Weights of a small transformer language model: 12 heads of 64, biases.
MLP neurons of a small language model. Each row is named by its layer, matrix (up: input weights) and neuron, and shows model dimensions 304-431. Each number is 128 + 24 x the weight over its row's rms, rounded and kept within 0 to 255. Numbers have three digits each.
After each neuron's rows, "fires after" lists the tokens most often just before its 100 highest values on Wikipedia text that the model never trained on.

L3.up243:101095114128157139122100156101099136132158145116133125138151137105109121147111114134155140145144111135132142102100099168092103110110144156092133114127135139136141145150101124115086149148136096135138120130145155126171074150121118114163130106137120155113118112153090124155123140170163098143164124118148089140131123116140125097105129105164163088111129067146174128131119136165092127097136
fires after: " the", "0", "'s", " of", " \"", " Hot"

L3.up1397:114093163126112120142125144107131123112130128173123103163155186151092144131140081146102093122112121140136139093137127119128117116096083077132137111103076062116116088113136149158129087163114177123105112091124116160139094123116121158119143126095108136104081092111122113124103101104111119165161128133143108096184126114138118115140190092079134149154174140137104098153107079121147168099139
fires after: "2"

L3.up522:139115115127136127151156130128148162085152160116117072156118103144117163122127101129172135142109120156087141129085100131162159155145133093096120134104112129150110141094104136146154099203118161113145122134129152108167160127096118140163113142129116096078108152145107180133152137117159053095184137149117158096135150137114119101136116097102183134113158144141108146109121134159114141113066
fires after: ".", ":", " Da"

L3.up823:138112142125163137119120137142163170109141168104122129108113131120148125111092123166168136128153115132138184112128128095140130115147102103170096172139118098113147127169131187118130106147101176126148127097131151104143156141129137157119096087121110119122113168143109146141148077121128154159136162121107121128098111143153136122182121092115117180121130157136112108146165117131146124126139
fires after: " |", " T", "|", " Sc", "T"

L3.up2656:089125121121151142134135078130108104099159135110119085141177106087139115097137084125134108134122162138127151119139149127098152113153106104105134129128135126127125112142116131075143138107137153133053144099105121111122149090114111092141128110142136124151139148146107172109115123120112137111110155092128201147106150169064139101112124128115102135137101106176112108121107140123127125123110
fires after: " the", " The", " National", " first", "The", ".A"

L3.up2705:148118136149141172130131118125152129155090139126141090097126120091124153123122156148136141105160129121117148127119144115127127131129116130096121162104144144143092115111120149136126091159132138114107132154159154112147101127128144106132153104104106141128162128115109114097129179110138156129070146124154096146166137145099108117116112112155108112142138092101210127157129123135101121103150
fires after: " ", " |", " the", " Two", "3"

L3.up552:122094093125133183106160149138107124153160095117088072109161178146156099114115086132125158182114142090121138163065109181116107167132125151159163162132116176091126157143113142128126101131126137130079095102126111154143120110150138127139158113110111117145146133142111133133150161115091142158120088152135171139102159104088133126102109151142149136145093141136103106158126132096118124157117
fires after: " |", "-", " =", " Sc", "yp"

L3.up1889:113101183139102114127145125078187136135111169191111151106118140118157079136156085135139096118118108121108113102136121133099122128102117168088151143088150130088155141112138154181114136141103135103194092142145134104117071163149142129088192149120139155108154158126133111078106112118145108115131105120116117109134111114144142120108145117112127167123168126136108161128158149113142121117076
fires after: " in", " of", " –", " on", " by", " with"

L3.up2823:122124105168126111145126103169094130126150089129086124163134112115145133134085141114147113158099080122157135109157123116105183123142129088167121145079099132147109144138119183119122105120110134099134134139124084150154079169105161150141148119097092160128113118149167127118114115115102152124138167128096108132140122121105094150116094150111127142130144123127126110127124122173117138139143
fires after: " the", " (", " The", "p"

L3.up122:100117098095153102118104140095140150063139137122154103109147124171104108134079167144076097124140097186156103106123114121127171137123134121110107114107140153109133135137155143141138108146110180123128099085101105165091124118118114114118121146154151147138110155130148104138136122168153101162129178164109105097159148128139144124122134114163144078141127132148138126182141144097145167091117
fires after: " ", " ("

L3.up832:169130170114132084138126100161127156135103124092156131107094107117124126136145125120193126137099138177149139099057146129149108105150094129146120145148126140103117113128125117101171138140152077150139134143134129134146105102144106126106161112113122079123137129121076152113084171149105131121140134142122081157083067136065134168116129140126093107116117120119143097115152139157161138157114
fires after: " the", " Kingdom", " of"

L3.up1867:130122124150162112152155149078120126151142115172171114126128115130180139085133082103124118108106151124125072149145121118124150136146137164152118124082133103177126128113100098157148157104148126131111112101153116159135167169099130081163163110103157103125138139124123150065143138133132084108135113131151091179171144115141096111143078163085141161099109104092152137131114149121119106141140
fires after: " "

L3.up2106:143164165099122132148126144123154136123149094110109098099148106166115112117114115134156144131172108131086148040071132114126117134099146173098157165134153185104162119152155124141096121093202119164142096147144064150100121113106133062131149130101144146137116137131102146128137106132165118138114124110116138110184143157085148132093134147117109121128136144181109133177126131138081146136141
fires after: "9", "2", "1", " his"

L3.up183:128078119168143151170092117129138153144154113140077155122152092107139136118109144132078126078132131133143124083066111160115124141094088152108125177098153122158106119125116130097136138125122085100097143145113102086143100135121134144117154110180060145169097175133127140085125088091140124151119151146138132139151141184123118088174138171167121156132168129121134128160073121161123158140158
fires after: " |\n", "|", "-", "."

L3.up1069:116116140149120104093135118120103205191149112104169136171164119101120131137124158154137125114101135148140129140132137176105139114128124153146130133147084104170146158175126147125171121139164113098118131121132132169147176143138117106102155161162106163117122117105114058119140145108154096141152167143156152103129121120140163085160161132119141105128111104113114105115099131101073102139151
fires after: " ", " to", " and", ",", "s", "–"

L3.up1636:119133075149168144150113172095186154091138127098160100112127144103152146112128105140179144151135114083131142140132119103102129129146161137148117149126138131092132135119108155108184130122133148114124101157092123141141127096102121138107092107161113111098138151111120152100166127087128145123138117133128089131152131112128130147128118049121135088069140113129121106164142115105162175162140
fires after: "0", "5", "3", ",", ":", "7"

L3.up2694:148150146164121146105101129125102138150099120134139147113170092084097158087125145139160133115132121144088153124087181143145157087106148106110112112111148117114138133151071108181106158135132151117157098148086076139113127130132151111075095095157186139123184141196146144109136099089161173126156095113113125096124107150127144134127116100146127117127105115112091136159113173110139133092127
fires after: " (", " the", " to", " of", " \"", " Republic"

L3.up2429:124151165144116098173099100127137122123058124115150104102161177112106126103144140145123126119143186119140141079119124097113114135116124153141113161185105148109123123116071106139139124134114130161094113086074135149149110132134145116110139121161161161102132128107122121121152105172074154115197107131110123118146111162172169119140113131147143133133153133154120151098135093071078098132099
fires after: " |", " As", "ol"

L3.up1991:114125156138176108118118133124132104130120115092093157105067140064151130097135175108082113082097172194109160125130144198138125135139133133160107107119139089150156121110097119113128147108130112102098145124118105115136137167138112145134137128144103136172106141110096177116152167107105112139153067093098126122110120128151084160151133129122096144129126140109137135097118180123112088120122
fires after: ".", ","

L3.up2376:114121074117126157110117128160148120142126129089118137103120132151111106120139142127127110158139124111103198152148140057105125072143100119095144104142073122105109124107142131104116153140163099113126152144087154158147096100130125094150159160130116143157059143140145100096088124131145096110111126105136102112149160117187102147078088092149083089102135138112101103121118126156122135166157
fires after: "2"

L3.up1868:133133124118097127124126101113109156137152134128091104103137147122111105124150126122109144091089107108131108165104098139188126172155127133113144129106138131147100122091136148169118114129165145134120162167112166156141120103146059140151156157125169114132132160152107130101112123117134120165159132119151120149128110156109075113139142136162131103197118088140127128149150158072141147130126
fires after: " ", " |", ":"

L3.up1476:121108164125128110134124146146152110120092152117151106117132168157144156130138105130093151133112144107173150141159088139149109105138130130106074160116139137107119130122084132151142130143156131115161089119175139126125118139154128118107117126140126070167169134158165132120074167106126111150132132116100088100141137143125108134127112164124121127154124098134104071123125139095140079110131
fires after: "8", "1", "9", ",", "5"

L3.up2614:137159160149118111098112118123118154103111164124087154119119163106118139136105126138157069158107127122137141119133115122139128135140125113146102108123167099148147095129161178128077079137128150133118111115117161096136134153150099146126138102141098068138154132094109129109144123120096135140113129095081131146185143124128097092125099159141202129119124132111131125155140122138087084136177
fires after: "0", ":", ",", "5", "2"

L3.up2869:167117086153103137167116148139116162134102144131132090127170136156160085116126122131139130103151115145145115125142161156130175110143111120131095102139118138126167099106114123150078160110126120139120140119124159158128105116089137079124159108107155122129108103134134146106088130109160170127113085113162081092135135144083106107114132132126157131108103133132114108136142155083129120080124
fires after: " ", "–", "′", "9", ":"

L3.up1108:094097184099151100133124105127106155104155182148155135168105126129112162119121205137101172159141128158152099072110170141114083159104096148085160126129157164141115139129138140132151161117134142116146112110120128109120103149122078157134154110151136122140116122079110111155111120161125127107094109104133110135100112120137179131132153125118127146111173139157161119150079147099113097149129
fires after: " in", " the", "9", "0", " v"

L3.up211:097105137103092091115104155172097110142081122148106096140132181156103145182097108102205120151112139141186115146144111145126157127173122070122148165081119141116122081148115136124141142125168146158125177138126170132092149133101115143146135087138106139131129178087136138093149150167104194133103120133110123127126140138149126113085127109119139120104078118114152114116090117151197097147128
fires after: "1", ",", " at", "0"

L3.up2969:115125136089116095103162124083136090110126147127145154165132148151141070128099094106165107148123165157103133131128159056127110158155144112123108122138076170155125168133103109167101107144134113140151156121147142118166134103101179118127134110103142187129138103082126134118113142119132141077142144151090109177157139116116117102122133137124140146131113098122131146076141132123137134140089
fires after: ","

L3.up2257:121125121130131126127061128081120114130136119069158123127118104059161148123136151147134114128134123092090116126126111147124090129092136124127091129097109110156080125123136132162108116089127137151159127135118112110122159108119140095161108098127108110075132136164158140116140102127143147123139099185165131123131111115137124095107097090107156096160126138141111101111159109111147113122106
fires after: "===", "==", " La", " My", "===="

L3.up3005:133146105113150099132116127143121111137122136128159123164065147164151123133128127155100121122133163133099134128103151113143104115139123130130183111119099133124094067170133109111171137108167117145102109188114120141133115147118119129106106171102141083130115166096158111146130126134131122111094106116127147085130132168137138146113139107132133101120128132141113141129126128138138130092136
fires after: ",", "0", ".", " so"

L3.up503:157099110126119094088138179169117140092121081121098166076103104113122201118153129121129180117141088130128169117122096130144123164137138094126173130108108121137165079120127168144150152131142145103131150111142122127128140132128127155142155098101131172148111148158062110121119136150172146125083103119111111103139156088094146162134134107115099102140097107137140121163152156143146117147088
fires after: " ", " the"

L3.up2868:114124163129149132120119095101158107119120145141099183163148139091125069166108137145089130133119127103102120171159125100129095166151108135121168146139110085115166125129094101115183147151113101128129140119121119132114125112079145137100099082139118158160093148135122162152138147142107111131162108132135049131168130124142129127100091146130176145104079138140090071074122160146125145138184
fires after: ",", " of", " in"

L3.up417:116137119160106154092110146101139203132108100135127155143130104149152141138153108161096104135151112128114154107116127073135110120176130109116120148108098116130121112099143152136098119138151121133108123140127148145139116121157154119128150137076150132164090135138141128171073137150123134157114115109111138140135121132076098140134135114154122097096142134095099144137082122152135155115134
fires after: "1", "2", "–"

L3.up1896:116123134160124113143116131099107130149091149123136153148121168123162082172101118099090147134102108134137125085127111116110146136107141107120153156111153134130158156118136119140139130159174165086146182085118152178121139120141144118120133123081164117074114135127096178123122142186108125100181113137107156130106142140131122103170133143152106178120133130112159156121165086140118119064122
fires after: " ", "1", "2"

L3.up1352:092106135089089141094121108106136111153105132134123116141082095112153138096150125105129125106125120182144173099106141099135149117127080174129129125107133133104121166096155113080146162100115144147131140169130118117117130121112132131128142091125097114158100096102138149132137137106144123144140131171131129112174160135150158158068110097133138104152145108142123127150111106144118115183116
fires after: "–", "/", " W", " U"

L3.up2128:124135111153150157152131132099126117122132136127129123132114102157115106141131120131132086144125131128133134098128127127159146119121154142118142114118109080165116103100113136131135104094110135098168116146142132141137084119125150136132133097150138129107126175153113095128135164128118111118128146106187137170101102113159142121081133130100097143126113132149093121100104173127159162127148
fires after: "–", " J", " R", " Z", "J"

L3.up1687:180126140119141100145102135158114136142117121142145129113109124107112072091156152151105148122111120142134088140141070165146140149126151139163130090125080093098126093136120116153103114123146155139121127098131123123133113106138128080160147137136108118126120125102104129091150166142145127157115134108125132128151087117153145124158121119165097128140091117124182114123117129108108133096178
fires after: " |", " was"

L3.up1709:134089114098137122116120124167149131108123159106169084148087136108150090167072106148138130126123105153111147153174102122148118123130138097117122109064155136083128133144156141109143087156139119095109111115142089151151110144105103169085141128137117136116129111139113121120085146154158111150070100148115145127126098117119151128123119166114148105165157083173109146142180146123130147161169
fires after: "5", " on", " more", "On", " On", "4"

L3.up594:136090117121100103149126134123206150122165116090110176086168167113128158127097132122096184104144130096176108143150153101131124167139129111158160131144123117089134120165130183116132136155096127096099086140148138178141120121096126103125098115127123134149165152173110139144166116167098125154119121132097155143150174118114112130127133134102145104101108122136155097113148171112152152140086
fires after: " ", "2", "1", " The"

L3.up466:134121065116138095130133168147163150113156104147124103101102139144093084124113146107146132137115139152120110148110131088075132124059113097088117122106094112185190143149133171105122130080134107094171082146158131177100100139157168147119142167116181099115111121123102110157116153124134144155169135118154115108109113127062122152141153111154168192090121092170139136109130146129157135126089
fires after: "1", " World"

L3.up2101:122133132132152127128106155115116128144135124117109129126104147136095123150152134147142120155133162107122141141141141159137177143113108126136127135092104118127102105111103156096128136103153165106085123122099112135155168128092098081108171066134174163182096115166158104138111145139137202106102103124099133123130130159133087122106142143115156123131181117133163122141161139131135123080060
fires after: " ", "–", "′"

L3.up816:120104127144166139124108121138135175154162115157115133145140174142129140118094135159116107119141125127129142123130152126115157129128116111108148149137120160212112139126129145116133133135125167149110152102176133142070152126090133109101141163118091127121119103139108142111114086145118137135109107131090134086143146134158100143148136147149141115176162145098134120078143164095189124168100
fires after: "1", " of"

L3.up548:137085133105085157097076145136125126123150168080138138171129099176133113129129138121126112131123120176141112139149100083134108148115101118094133175096159131084148150123102118131136106077184119099106150144141125168098097123083162164126119123112138133125174103114132127139131154115109159131121116079133125130144145118094141092166085124092105103118130187140147117091104118140100125083133
fires after: "1", "2", "9", " I", " would"

L3.up2478:141151111121140102175166126129120171140137139105139195165133159123093145127147100138119157107122175182153149130180123130131093127170120099143158141138120107160174122145128147134117119130134109140164119156106140116127125148125102140105133120113144063103139087141117111093112137119130094122149100127129152153120185131099138147123137117149126136126154172109090134106150175067097136152139
fires after: ",", " and", "0", "2", " ×", "9"

L3.up2384:139124121099139134122168103113143120109070146144150121185102165113140152135076098151119114090160124140141152119119064113089095151152056123153108097142158125128090130121122132159128133160117106125121115149127143121123122132100163140165136118138155144162144147189126089103077150144130115109093121130139118135110129110103109129176152112149121120093085131085149107101138116129134151142087
fires after: "8", "7", "9", "5", "4", "6"

L3.up824:115136168150143100083094084107103166112095114122119168083133135115128113137154137125130055151127157144136104179150123161146113073151119168107119164146112117100143165143117154164138115088118138140147147136094133092129141120122159138110123133138093109140143149119104179139118112095142119127105162094130160114117140095131130107127144095109151110145180112102146097138110136101124096082118
fires after: " |", "|", ".", "\n\n"

L3.up2356:151121140127129137107156138152070149131189130127126088048190179141144150127131150111123121149145105170177111106141074117108153112121093152134178116157109102166159142144115103100134106180117106125147104124149124092143137084119145140066161133137109149133176098136128146098101126131125106143119122183151151114110126183131117140165144138125100149129140100145091144122148122057121106096133
fires after: " the", "0", " and", "5"

L3.up1283:096121179123167121173101110154126160179115158125044119132126109113155087153116111122148139137094088108108134121119129142125156140121129114119113145138117148117151124119128122075103139163127118127147135087116127138173111140168125149166164083056123091120100099114127134131107153105126133155109101109107136129130151135093146112158095126135141118119071132146137085140123120112103149133109
fires after: ".\n\n", " \"", "\n\n", " of", "==\n"

L3.up2741:084130120137085086127160123127140168138112130159158123141100107151137129153100128121154126135111138150100148112122132097134109137097124153137124113112108146109088099161096123156143178113121141145139130117122126161146105129121125115126155117102155121117117117166116146075164130203120095073124116140105127118137155108110088123132127095136101117111125133108140103120124136126105098147114
fires after: "2", "3", "1", "0", "7", " •"

L3.up1024:127104149118151114135141125092136125083115138125132118139111102121150147098154136103129126112111120151144134149138097082159166096123115120119153139136121116149117113098123133139146123172114111112114141127113161094131106133123159112135137132141083118159123140129129141130128102104118126078146105110120035113142141145163150110139129127115149111136165139109108103106131158105154138140184
fires after: " the", " in", " of", " from", " with"

L3.up904:161107155145131123132125080143126184101137096108113138120134137098141160125143118168066140147111147118090116129161122142111054144134116114114101124118113111148143093099097134142146126083126164113139117083146108085136119122061137190105121140131145137114181142117108141136154118110104130136128095160109162176123142162124154134136117125120119138141094079113169130172139092132156145149165
fires after: " a", " |", " and", " \"", " ("

L3.up76:143114188101104142123120090152137159098126130118139157158195125156100119122109151176114152090115112130111107104114095130144127099136092111162147142125085120115136068132150191091145158143107123104124131133172175147131182123134142128078133095147090158159127109121139112116134119114134134161103110132146104114139168104152108081145173159096146174149126118193130147137131092110140135148096
fires after: " ", " |", " election", "\n\n"

L3.up846:145108141168122123201096161152142117114135128116115094125107109151133139145164102107094106143086131103095144153149105149106088135146106116142154110146081122136093120101150095141129154127188136161160089116140121128141112086109125116127137155164161143056108133138122129138124129108119111140084104117145151131119143154148133151127150120108104089106104118155115099131160152098182119129112
fires after: ",", " and", "1"

L3.up3001:132105120147128130157134128171115111155118140113121130106176122131086112129105118125134101186134107085126130131182123121091060101105146112105119115142141112143113113132171163151129099110143135184148115151115104133117093122147109127134119123142131129137137156099146149116131153090117116082139126153129085089100170135105106140146146158063146112145115099160113092157122089074136132138146
fires after: "6", "5", " G", "4", "v", " V"

L3.up2751:125111130156140152083174128133166137155140146172154122160111085133134128167140132118117118103099102146148133143129155114124077123114108123134101134126087145135134118117135171171132113147129153091147125137124165115163123092104136144147140105106167140145136135111076110127105170101130127152114151126108164099136133120098118125137154165140103141149105137144135098189162140112117138135126
fires after: " |\n", ",", "-", " is", ")", "),"

L3.up234:109100163147114164085125161102139103134126121145139114146147124145167117115112176164104134115177141171088081118094138126140128128127185128117105156122120139089122135146092148155129123135128124119092105135099125127162151144126144143111133106111131147125139116123150151166140147133130177121123165133137149121102169129133130157125120168122136132123145080118122107108136125141092110084119
fires after: " ", "1", " $", " Category"

L3.up911:170116145153132131129139135123136131130129097140130106135149126128117112103144167091123075165152153146150167159109167120158118085131149170131169163106154132074123117081127140121128118190141129076142101089112127103131125161150141131066122167106134141155130130072117144147100138150099127132077112110134106148092156155128131151088140117130162090107147126158129133112126146105153094140102
fires after: " ", " In", "R", " Vul"

L3.up1342:141120146156135122096146123139105140115142112114109129155132139129117133103117102146158135120151128145149157144148121101098111119146100137149112137128155144149119105132111106092138118143108109109100082142170141183113118163167127131129098185140159142113113094126146094147112094129142105102099097130135162138135105139170128105114121139113128173154140133137115096114098122096133103092156
fires after: "1"

L3.up2157:112125142092121175148134154108101131102126160103116117098125131103130115108111089169150123124092112122148116140148113183122130114132148108139194101096123109165141158072095130169123134090155113120127125161120142105151085127133154111120151134148117127140111112145114139111114137122112087129164093115123141104082137159146173141153112150139126083139112112160135119161140110120124117160125
fires after: "5", "7", "8", "4", "6", " the"

L3.up2621:130165142099140104131136101139107153136155142089121108082116129133121132134134172066129147139099106141124102152125171099152127146148128131112135158096132100110129140135122105097105160095132163111137156107104139140115135120111127122150133103124145129157117141113088156211146125170082105096113131139126117169128140127105147156141115096109119137105126155119142167135105166121138101137076
fires after: " the", " The", "The"